Weights of a small GPT-style language model, trained from scratch on English Wikipedia: vocabulary 8192.
MLP neurons of a small language model. Each row is named by its layer, matrix (down: output weights) and neuron, and shows model dimensions 192-255. Each number is 50 + 12 x the weight over its row's rms, rounded and kept within 0 to 99. A neuron's up and down rows have the sign that makes its largest values positive.
A block is one neuron, or neurons of one layer that tend to fire together. After each block is what it responds to, as a language model described it from the Wikipedia text at the highest values.

L6.down199:51 41 49 42 67 21 37 52 47 44 14 27 29 56 35 54 25 42 60 65 48 55 63 67 32 42 68 38 60 47 48 29 55 40 34 47 67 30 38 64 51 29 43 58 63 69 48 37 62 54 37 79 73 66 42 40 35 64 49 35 45 56 49 65
L6.down227:36 47 36 63 47 45 43 53 62 58 37 49 41 45 48 50 82 70 77 64 44 63 44 56 61 33 51 34 57 52 40 54 57 50 40 57 39 37 55 55 60 63 71 40 45 38 32 44 50 28 28 63 55 43 35 52 49 72 44 47 49 35 72 40
L6.down389:45 62 46 37 40 52 52 51 37 45 62 45 30 60 57 53 53 65 53 59 38 32 28 44 64 37 55 60 58 39 64 49 37 51 62 34 69 46 64 48 42 35 64 59 39 41 67 50 26 34 49 30 53 58 36 55 46 37 20 55 23 43 67 52
L6.down392:66 55 31 63 55 28 49 35 47 50 59 77 45 34 19 70 54 43 47 66 32 46 43 27 78 71 53 52 46 53 24 60 36 56 39 36 50 49 56 56 29 43 57 51 60 69 53 44 61 57 52 55 32 69 46 55 51 36 32 40 55 49 55 64
L6.down649:45 60 45 51 32 53 50 40 16 48 39 36 49 49 41 55 41 48 38 44 33 48 61 67 39 31 59 34 53 57 37 58 48 49 73 52 70 47 60 33 46 24 54 46 72 43 55 54 33 64 69 57 42 35 62 47 47 59 40 38 28 63 74 45
L6.down687:64 58 68 57 54 41 44 86 53 56 50 49 46 55 58 46 46 49 69 41 48 48 51 37 76 41 54 67 49 35 56 48 51 71 51 26 44 47 30 50 41 36 48 64 54 43 57 46 45 50 57 71 45 48 56 34 57 35 42 50 57 56 46 38
L6.down768:37 62 16 61 61 62 43 52 57 50 46 66 50 42 34 59 43 49 71 61 65 48 67 55 39 55 62 45 46 39 44 66 68 51 48 44 30 59 39 59 61 20 63 62 50 53 42 41 61 20 38 50 58 51 59 41 52 34 54 61 69 47 52 42
L6.down975:74 50 64 39 34 50 49 34 55 50 41 45 55 50 56 51 40 37 57 38 69 44 52 66 30 30 39 54 35 41 69 67 53 42 55 32 55 64 55 64 61 47 48 43 34 36 71 58 49 49 58 69 34 53 60 60 54 71 34 45 54 33 43 55
L6.down1375:51 68 34 65 45 38 62 48 55 59 60 29 31 58 67 51 51 41 46 48 44 60 36 68 39 45 46 40 66 58 54 51 44 67 49 48 74 44 70 31 43 62 38 61 50 48 64 49 57 58 63 46 57 58 54 57 59 50 57 47 41 46 47 57
L6.down1804:21 66 52 38 62 25 40 50 49 72 55 44 49 61 78 59 58 57 64 25 58 52 39 57 31 71 25 50 56 51 61 51 41 53 45 59 33 32 47 57 44 37 29 51 57 71 51 59 56 46 53 17 50 31 37 37 66 50 43 60 70 67 56 38
L6.down1873:38 61 35 56 36 38 50 49 64 39 51 45 55 80 38 63 55 55 53 58 51 32 59 68 58 53 30 55 69 58 67 53 63 40 50 33 60 62 65 59 34 47 61 44 61 29 50 66 58 34 77 64 52 39 50 49 48 45 73 55 56 71 55 60
L6.down1972:52 45 53 75 43 26 66 59 57 57 51 60 38 60 50 52 58 55 66 34 58 36 39 76 50 62 51 51 38 34 43 64 64 42 59 53 53 54 61 46 44 40 32 43 27 51 42 59 41 40 73 49 45 32 65 39 52 52 45 52 64 40 64 69
L6.down2047:52 23 55 50 43 30 54 37 32 51 56 48 49 28 30 59 64 36 82 74 55 68 32 54 52 46 45 45 39 54 40 41 54 40 58 53 44 54 64 41 43 57 44 27 67 36 74 69 44 34 38 56 28 53 38 56 60 44 49 19 64 35 50 29
L6.down2064:28 47 44 48 38 48 54 34 45 61 62 64 49 52 59 60 61 69 69 61 79 59 60 49 65 43 54 46 53 61 69 60 53 59 56 47 41 26 48 45 45 59 61 25 38 48 30 58 50 25 30 20 65 27 60 33 56 56 48 44 65 52 41 81
L6.down2092:32 44 33 37 48 50 57 35 38 41 58 57 50 35 47 47 59 45 29 58 61 43 52 59 33 43 37 39 29 44 54 51 69 68 46 33 53 50 53 42 45 51 39 65 44 66 47 69 40 64 47 46 43 46 66 50 59 35 48 57 64 45 48 47
L6.down2192:52 62 37 45 40 45 39 27 63 38 38 38 52 72 39 45 27 38 57 55 43 52 55 42 56 30 56 56 25 58 68 67 50 27 68 41 47 50 67 50 35 41 46 45 54 48 44 56 30 56 46 55 35 42 39 21 44 36 36 50 71 52 38 56
Responds to: Music release vocabulary

L6.down198:63 48 46 86 43 46 58 47 54 77 54 52 40 53 59 68 57 56 40 58 57 56 55 38 47 70 57 66 37 58 43 49 71 42 59 36 40 36 47 50 61 33 45 55 46 69 30 26 43 43 49 45 52 50 59 69 59 56 53 51 37 52 60 54
L6.down259:38 33 57 54 39 71 66 72 51 44 45 27 66 59 55 59 72 59 56 49 48 56 47 48 45 58 48 51 56 49 36 71 43 47 45 66 68 53 55 63 39 61 30 26 51 60 71 49 53 40 48 66 32 41 19 56 30 31 51 61 49 41 49 62
L6.down492:36 47 43 60 53 34 63 30 65 59 60 45 52 54 43 42 40 49 69 62 48 66 42 28 73 67 62 52 47 55 37 40 39 45 45 31 59 50 53 50 41 27 42 41 59 46 42 23 71 58 61 60 47 43 42 43 52 47 54 62 77 39 43 41
L6.down818:43 34 40 42 56 41 52 59 46 60 18 40 66 55 48 42 25 43 54 36 47 46 63 33 47 54 45 60 66 61 41 53 48 38 38 35 69 51 30 39 47 44 65 37 34 48 41 65 41 42 37 48 52 64 44 47 34 48 35 29 40 42 58 72
L6.down1007:47 61 45 58 36 44 63 58 64 54 70 49 59 56 63 44 54 36 35 51 50 38 29 52 31 61 68 50 78 56 50 27 70 41 53 46 42 55 75 53 45 47 40 38 53 51 57 45 67 42 51 65 41 44 36 55 64 34 53 49 35 45 45 59
L6.down1021:40 43 58 46 48 54 58 63 46 52 63 59 53 36 52 65 50 48 40 52 30 70 58 59 52 33 66 61 68 36 42 25 40 63 55 42 52 63 50 49 63 43 49 59 66 51 44 52 58 49 50 39 80 29 49 39 45 42 43 56 55 56 55 50
L6.down1030:50 68 54 59 46 51 46 54 60 52 54 58 35 65 36 63 49 57 50 52 40 58 30 55 58 55 46 49 57 41 66 46 70 53 47 65 70 57 34 65 34 34 40 33 52 43 55 44 48 57 65 36 56 61 57 44 37 40 43 64 52 61 41 70
L6.down1102:38 41 57 54 63 56 39 43 39 51 58 34 48 38 61 51 63 49 47 48 82 47 56 49 53 57 35 40 48 63 39 37 67 49 50 54 58 61 50 59 59 66 49 51 39 31 44 47 83 38 58 59 50 31 23 63 31 47 66 74 71 55 35 59
L6.down1333:70 38 67 58 50 67 34 48 32 24 44 40 45 49 46 54 28 59 66 58 67 69 38 49 59 52 58 44 53 52 49 40 73 61 56 33 35 50 21 42 52 53 70 56 52 66 68 43 44 54 78 73 50 54 65 30 53 66 35 69 65 55 45 56
L6.down1446:58 53 53 23 57 46 38 54 48 55 67 56 21 49 45 39 64 62 49 67 60 51 64 68 34 65 34 52 44 52 65 53 42 37 52 54 44 58 46 59 36 35 45 45 59 53 54 46 48 67 59 51 69 46 49 55 48 49 51 45 52 56 52 51
L6.down1623:53 56 41 48 49 57 37 60 41 66 62 53 41 51 59 51 57 45 43 45 58 43 70 51 69 56 44 61 48 61 42 66 51 40 44 65 54 44 66 54 60 43 32 70 56 59 44 35 37 47 50 73 45 41 47 66 43 77 60 36 47 59 40 57
L6.down1864:34 40 43 21 58 46 47 42 51 42 44 59 53 46 47 56 33 36 75 63 54 47 57 46 35 69 54 72 55 48 47 89 64 64 53 43 48 52 37 52 43 18 55 56 50 44 37 42 43 43 36 42 52 60 62 51 53 54 24 51 54 67 54 67
L6.down1946:48 31 69 45 56 36 14 27 65 60 40 46 54 52 55 47 39 57 25 59 58 31 51 65 54 79 68 61 63 58 47 26 49 52 48 68 41 51 55 48 21 49 56 48 60 40 63 67 55 27 47 62 50 58 33 72 42 54 31 45 32 52 52 34
L6.down2199:58 59 51 50 45 64 50 50 56 38 39 47 30 59 53 69 46 71 51 54 44 69 66 35 36 24 50 52 52 58 36 51 77 67 51 67 52 36 40 35 50 52 59 49 51 69 53 74 73 44 53 33 60 57 44 23 64 49 29 43 66 47 49 54
L6.down2298:53 66 78 45 28 42 42 65 43 44 27 44 55 50 39 46 56 52 77 42 58 66 47 33 52 52 49 33 38 66 41 53 66 43 49 46 38 32 41 60 63 53 61 27 54 46 67 38 50 40 72 41 49 64 65 46 56 46 42 56 66 47 58 63
L6.down2359:46 42 61 43 40 53 33 58 44 45 43 56 55 70 48 53 57 47 67 59 59 54 66 37 68 52 46 28 39 43 59 39 68 62 71 41 44 46 63 51 40 43 49 42 65 64 49 59 44 27 52 50 41 32 46 59 54 45 37 58 64 51 41 46
Responds to: Name syllables and biography verbs

L3.down627:60 59 51 34 33 33 26 53 58 32 49 59 49 53 51 50 41 62 42 85 53 30 40 36 74 76 47 47 58 59 63 47 55 48 35 51 50 44 66 51 58 47 70 54 53 35 69 46 39 26 51 56 61 50 34 42 68 67 34 57 39 77 59 71
Responds to: Word-initial prefix fragments

L3.down1316:63 38 45 62 34 73 51 38 42 53 67 55 36 60 42 72 46 61 58 45 33 37 50 64 36 30 67 66 34 45 48 44 59 43 43 51 42 43 43 33 37 38 57 56 47 35 50 64 57 43 55 56 73 55 67 24 51 48 30 36 66 31 32 45
Responds to: Music chart vocabulary

L3.down1721:50 37 45 60 37 58 59 32 76 52 46 33 73 39 64 41 53 63 51 19 36 30 27 31 40 61 72 41 68 51 46 47 46 77 83 41 36 71 63 55 64 57 55 58 44 52 44 11 39 52 70 39 66 37 67 61 60 41 57 67 57 64 78 43
Responds to: Comparative and degree words

L2.down713:42 33 55 48 35 35 42 72 40 59 42 59 23 53 54 56 59 56 63 56 66 56 55 64 57 48 58 44 33 51 52 50 53 51 51 63 51 62 45 78 55 51 48 41 40 57 71 38 43 67 66 53 51 30 42 44 53 63 29 42 49 54 37 44
L2.down999:40 83 33 77 36 34 32 41 53 56 50 49 50 51 56 41 47 50 63 47 50 45 35 51 63 53 20 58 31 62 26 52 49 73 55 54 61 66 52 50 29 62 52 70 57 45 62 55 38 64 57 33 42 61 33 47 30 45 22 55 30 61 64 35
L2.down1620:55 59 60 45 61 53 46 59 54 66 39 56 63 69 53 76 62 48 48 54 49 46 43 61 56 69 53 55 58 67 52 58 77 66 59 40 45 62 55 68 68 56 47 68 27 73 69 37 41 82 39 53 42 31 46 51 49 66 49 44 52 22 38 57
L2.down1941:63 44 67 32 33 60 38 72 43 35 27 71 32 58 47 62 33 55 40 42 48 46 44 60 44 61 63 63 44 56 51 57 46 85 41 57 38 55 38 50 72 62 67 64 44 45 23 60 33 65 46 60 36 38 63 50 32 60 39 59 45 48 57 39
Responds to: Wikipedia section-heading words

L6.down26:53 52 56 55 55 46 32 58 44 46 43 65 37 59 68 38 50 45 40 60 50 57 49 38 59 34 72 67 30 67 48 32 51 26 48 47 61 51 56 38 37 44 30 66 47 47 86 44 59 74 39 38 36 49 49 50 55 40 32 64 41 45 55 40
L6.down40:71 49 54 36 49 62 45 47 41 35 50 43 56 56 71 60 47 58 42 45 31 42 59 66 59 37 60 57 44 63 33 42 26 42 38 45 55 47 58 54 57 49 67 66 47 32 64 38 52 54 59 50 29 61 69 43 40 36 47 64 36 56 60 50
L6.down103:57 59 41 73 47 38 59 70 61 67 52 39 62 62 61 31 44 49 45 46 46 70 43 25 55 57 43 24 38 39 46 49 76 41 61 55 55 70 51 42 39 51 40 47 38 46 47 65 57 57 56 27 53 52 63 62 42 44 39 36 53 47 55 57
L6.down166:61 26 30 65 29 49 28 56 65 38 36 48 55 48 66 51 30 50 42 42 34 46 74 66 42 30 47 32 57 56 53 30 30 55 63 56 62 57 58 42 31 49 63 33 35 37 46 43 27 54 43 46 57 38 38 54 78 50 59 52 45 64 41 50
L6.down840:35 46 46 56 65 55 26 41 55 54 46 20 54 61 38 32 54 38 38 48 48 62 36 36 53 58 56 48 54 31 56 51 51 57 41 46 52 62 59 43 48 40 21 52 45 33 39 53 41 48 56 39 49 50 50 43 46 36 40 51 54 59 53 40
L6.down877:57 54 24 66 47 46 45 48 64 54 54 65 34 45 51 57 42 49 44 65 27 61 45 45 41 44 40 56 31 64 45 29 60 57 62 36 52 40 41 50 57 53 54 56 62 56 33 53 36 19 35 57 55 46 54 38 48 43 49 45 47 68 67 48
L6.down906:43 62 77 55 48 66 49 57 54 45 56 46 51 60 45 60 42 56 43 27 58 49 45 45 49 45 51 42 51 52 43 48 55 49 58 44 39 66 80 43 57 48 40 53 47 43 60 45 71 23 42 44 52 52 51 55 56 26 31 51 51 36 49 49
L6.down1052:77 72 26 58 54 50 61 67 36 47 52 63 63 35 48 58 54 37 48 41 48 62 59 30 45 37 54 50 44 52 28 38 65 41 46 55 61 44 50 51 69 53 35 46 66 49 68 64 43 60 47 55 47 62 38 48 61 79 61 31 51 66 31 53
L6.down1293:36 46 48 63 52 36 55 26 66 82 58 49 36 54 67 44 68 88 67 39 32 71 56 56 23 45 41 31 47 49 52 40 40 41 55 45 47 56 66 51 39 43 50 25 43 58 31 19 36 55 60 63 49 50 28 37 57 58 40 55 55 51 47 62
L6.down1320:47 42 48 36 36 49 54 36 64 54 43 57 60 38 40 56 47 54 45 40 45 55 51 51 70 54 40 46 58 44 40 46 63 39 58 36 45 35 68 45 45 49 45 48 40 56 45 52 54 63 70 54 43 52 39 58 43 41 60 33 45 55 48 62
L6.down1338:64 56 39 71 38 45 43 19 32 36 56 61 47 69 51 53 67 45 58 52 67 33 48 61 55 41 44 54 42 44 61 49 50 59 62 50 41 50 43 52 39 34 54 63 57 66 53 36 45 47 59 51 54 51 51 30 57 48 46 45 43 49 57 64
L6.down1459:29 37 56 66 62 50 51 60 54 66 49 59 38 56 42 39 37 42 43 55 48 38 49 42 42 41 59 45 36 48 59 72 58 35 36 57 48 43 33 47 54 64 62 70 43 56 51 47 58 48 41 48 46 56 60 48 59 62 48 36 54 38 36 46
L6.down1522:31 57 45 91 52 44 59 43 64 49 59 37 72 50 52 50 63 44 59 70 27 50 45 48 62 27 50 37 32 64 56 46 41 47 55 54 47 31 48 49 62 64 45 60 38 43 53 33 55 67 47 26 63 32 40 64 51 54 44 49 46 57 62 65
L6.down1853:56 43 37 53 47 56 31 39 27 59 26 43 53 47 55 60 33 36 45 24 49 58 43 64 52 59 61 64 45 52 50 66 23 28 40 45 65 38 70 46 53 47 51 58 33 57 45 55 70 56 57 47 46 61 51 37 41 60 48 47 42 46 37 52
L6.down1938:37 64 49 75 53 44 50 62 56 44 50 52 48 39 58 30 64 47 45 53 38 56 66 53 37 49 55 54 35 32 40 48 39 27 71 48 48 44 46 50 20 39 54 63 32 54 55 38 65 46 31 65 47 37 65 60 54 66 74 34 49 55 38 33
L6.down2347:49 46 56 56 41 48 58 67 53 51 72 58 38 51 57 52 52 51 56 53 47 67 41 52 46 55 51 62 58 30 45 52 70 44 50 65 42 56 68 32 21 51 30 45 46 86 53 33 49 54 53 44 47 55 56 37 52 31 40 36 37 47 42 48
Responds to: Degree and comparison words

L3.down2036:39 49 12 44 51 41 68 59 67 21 41 49 78 31 66 58 36 54 60 55 64 43 32 62 39 53 39 44 64 28 54 56 35 41 57 42 58 40 45 35 39 42 74 39 45 54 34 55 44 42 43 41 56 53 51 53 64 45 39 61 43 48 59 35
Responds to: Word-internal apostrophe

L2.down408:40 47 51 28 34 49 09 39 56 60 44 52 50 67 68 47 34 40 69 50 52 50 42 57 38 49 50 37 43 36 36 24 31 48 59 54 35 65 56 50 46 47 57 60 37 52 34 52 55 64 54 38 61 44 57 59 43 59 56 40 41 30 66 46
L2.down781:47 68 46 40 64 48 37 58 49 60 30 49 28 41 59 48 66 42 58 52 44 63 41 34 34 67 65 48 44 48 69 32 53 48 67 63 58 80 51 55 68 47 60 43 46 40 60 48 42 60 51 55 46 47 52 50 36 53 55 41 44 39 57 62
L2.down1273:48 55 37 54 49 38 50 41 68 44 53 35 42 65 59 61 62 53 57 63 35 39 37 39 60 52 59 48 35 34 34 56 38 48 62 41 54 54 46 44 59 67 35 62 23 50 44 47 56 56 34 50 62 57 48 39 47 33 53 40 39 71 42 60
L2.down2258:69 46 21 43 56 56 40 39 62 52 67 61 57 58 46 64 38 36 58 59 60 41 59 56 46 58 47 38 50 70 48 32 40 36 33 60 40 53 53 68 56 58 34 37 36 33 46 55 38 51 48 42 49 72 66 31 49 68 66 48 60 29 48 40
Responds to: High/low modifiers

L6.down73:56 50 60 58 68 58 44 49 48 72 58 48 45 34 34 62 33 49 38 61 56 49 45 49 50 43 25 33 47 68 24 43 55 29 37 43 40 66 29 40 44 56 48 55 53 45 58 61 51 31 59 54 55 51 67 51 43 46 49 62 42 55 49 57
L6.down138:43 54 45 67 40 36 76 43 61 61 40 55 33 59 58 38 42 56 39 36 42 29 57 58 42 39 50 46 38 74 38 52 62 52 53 68 38 46 55 37 50 64 52 46 44 45 37 51 45 33 49 33 41 55 44 42 49 58 18 39 55 49 52 56
L6.down412:34 69 78 64 42 51 50 61 55 62 27 25 75 48 42 55 46 66 50 48 55 35 63 35 54 68 54 52 74 54 26 50 61 66 61 62 74 64 53 37 49 37 55 74 35 66 45 46 40 36 36 54 60 43 48 50 55 50 47 33 42 56 38 49
L6.down505:57 28 25 76 29 61 55 45 42 55 55 62 54 52 35 43 70 42 44 23 43 40 39 39 45 77 37 57 43 51 48 40 41 55 46 48 53 53 47 38 56 50 64 48 54 41 45 36 64 44 54 31 52 76 42 70 36 26 29 47 51 47 40 51
L6.down740:45 49 51 37 44 44 45 50 28 64 45 37 55 32 66 59 43 69 65 48 57 33 49 39 39 46 36 44 41 56 46 55 60 69 47 68 55 50 45 18 78 47 38 36 64 60 52 44 42 49 65 36 49 71 34 50 35 44 39 36 64 36 41 51
L6.down862:41 60 49 27 49 62 51 67 42 61 65 47 41 32 61 51 72 47 51 41 44 62 56 46 37 58 47 41 58 60 52 60 62 56 54 77 41 52 42 36 67 52 60 56 33 26 29 50 42 47 36 50 69 28 50 34 50 62 35 38 40 51 31 73
L6.down1302:33 56 64 54 57 53 41 62 58 52 58 49 51 53 61 52 60 36 69 36 61 35 51 52 45 58 46 75 38 47 50 49 59 42 44 40 58 59 48 49 45 35 53 62 45 53 45 22 62 56 64 43 54 58 54 49 58 44 31 48 48 26 43 57
L6.down1358:32 58 39 44 70 38 29 49 54 47 48 18 53 56 60 69 62 53 64 52 63 53 45 49 39 60 53 61 34 47 30 64 40 47 52 40 55 53 54 33 62 43 39 45 55 30 41 55 67 33 64 48 43 37 29 51 42 56 39 48 36 53 50 57
L6.down1411:53 50 66 49 29 69 55 54 26 60 35 37 48 52 64 78 53 84 54 49 57 37 44 48 50 46 57 69 46 61 79 44 57 64 71 52 58 47 54 60 53 62 42 49 29 36 50 33 49 69 58 58 44 51 72 48 33 67 43 39 68 47 45 39
L6.down1418:31 50 44 56 53 44 45 31 52 47 80 53 54 76 54 34 62 56 39 64 50 46 59 38 56 48 53 29 46 66 43 50 54 51 46 54 72 56 45 44 48 58 35 76 60 54 38 40 63 40 56 28 51 43 47 73 33 52 60 62 39 63 54 32
L6.down1496:40 59 41 42 47 44 31 51 44 55 33 70 48 61 39 50 49 27 64 60 39 63 85 36 53 53 51 58 56 72 65 45 37 61 61 68 39 38 43 54 52 44 42 51 55 70 58 50 59 51 59 37 58 77 48 39 32 50 53 46 63 68 44 58
L6.down1663:50 48 43 63 34 49 47 63 20 62 50 85 39 64 45 35 43 45 48 35 59 49 41 44 45 75 45 68 59 51 40 61 24 60 40 49 49 53 65 66 47 64 39 46 43 49 62 53 37 68 56 15 37 42 55 54 26 43 51 41 70 56 53 54
L6.down1912:43 41 42 48 18 48 51 28 53 41 45 38 22 38 52 60 32 44 65 60 46 64 59 34 32 53 54 34 35 37 59 40 57 40 23 44 60 40 23 32 25 50 57 57 47 52 45 39 44 57 52 45 59 49 54 53 53 59 59 54 56 44 61 78
L6.down1922:58 30 47 54 22 48 83 67 23 66 54 40 21 39 48 50 42 47 32 70 54 33 59 39 51 58 34 53 33 50 40 45 54 40 52 60 53 48 43 44 36 60 70 38 46 34 41 32 57 50 50 47 43 56 54 44 44 62 45 44 36 37 39 49
L6.down2158:41 57 36 48 57 55 52 70 66 45 62 44 43 38 73 45 58 56 57 54 54 61 49 65 69 48 76 57 52 49 44 65 40 48 50 30 58 29 58 50 72 60 38 48 69 57 43 61 41 42 54 39 68 35 48 73 56 59 47 41 52 51 57 66
L6.down2285:46 32 58 48 42 41 43 70 55 61 48 38 61 42 54 59 21 42 28 72 42 51 53 44 38 35 63 56 30 50 55 48 73 61 59 61 23 60 59 44 57 58 58 59 58 34 51 57 67 61 54 42 48 45 55 18 64 51 61 44 39 42 52 34
Responds to: Possessive apostrophe

L2.down188:50 54 45 58 28 31 59 32 64 43 46 58 46 32 45 43 43 73 51 32 69 38 45 48 46 61 53 59 52 62 37 54 51 38 48 65 43 38 50 63 63 47 71 53 46 48 56 79 64 43 33 66 66 68 52 18 49 29 46 57 72 57 53 60
L2.down1170:52 45 47 59 46 64 53 67 65 64 20 33 61 48 54 47 48 35 45 47 27 36 49 55 42 46 47 60 48 53 32 39 43 40 40 49 66 38 47 63 49 49 43 35 31 32 46 62 37 32 26 54 56 62 28 40 55 70 43 62 50 42 34 45
L2.down1514:35 42 43 60 49 53 63 66 48 54 25 41 43 36 61 44 69 23 47 40 43 23 61 47 43 70 66 61 51 66 51 29 64 39 53 47 52 60 33 43 43 55 80 53 66 67 49 23 35 31 58 72 48 62 41 50 62 54 36 28 62 41 50 64
L2.down2050:50 44 49 77 59 57 67 37 48 44 54 37 61 60 40 48 54 55 76 48 34 44 81 46 58 30 57 69 51 45 57 44 41 61 36 54 48 75 40 49 27 29 48 37 36 66 57 56 50 56 70 53 56 51 37 35 57 36 43 56 51 52 67 61
Responds to: Music release vocabulary

L2.down691:41 68 36 50 37 45 53 42 72 58 56 33 55 29 51 63 59 65 46 57 31 52 48 75 52 42 40 52 60 51 25 54 42 49 63 47 44 49 46 34 49 42 32 53 79 53 73 27 58 40 59 34 49 60 35 49 53 60 43 62 57 44 44 37
L2.down1841:45 47 64 56 43 59 40 44 60 33 48 33 41 36 63 44 69 60 54 42 41 41 27 49 35 58 24 61 59 28 35 54 37 50 64 37 25 52 53 29 44 26 20 47 46 80 48 45 22 55 46 24 65 49 42 45 65 43 52 55 57 48 51 58
L2.down1902:31 32 30 48 44 60 59 65 53 48 34 69 49 59 30 38 53 28 68 69 48 50 69 29 58 65 76 52 53 78 52 43 56 59 62 36 53 54 39 55 59 22 63 45 68 35 54 59 63 38 51 35 39 26 56 48 53 47 51 41 50 57 31 45
L2.down2351:52 24 51 57 39 55 36 63 42 31 48 31 46 45 51 56 50 64 66 33 62 51 46 60 38 45 33 52 59 40 64 37 33 37 51 52 65 46 56 55 75 42 33 52 44 62 48 40 35 49 81 38 48 41 34 49 29 29 36 58 44 31 60 55
Responds to: Quotation mark punctuation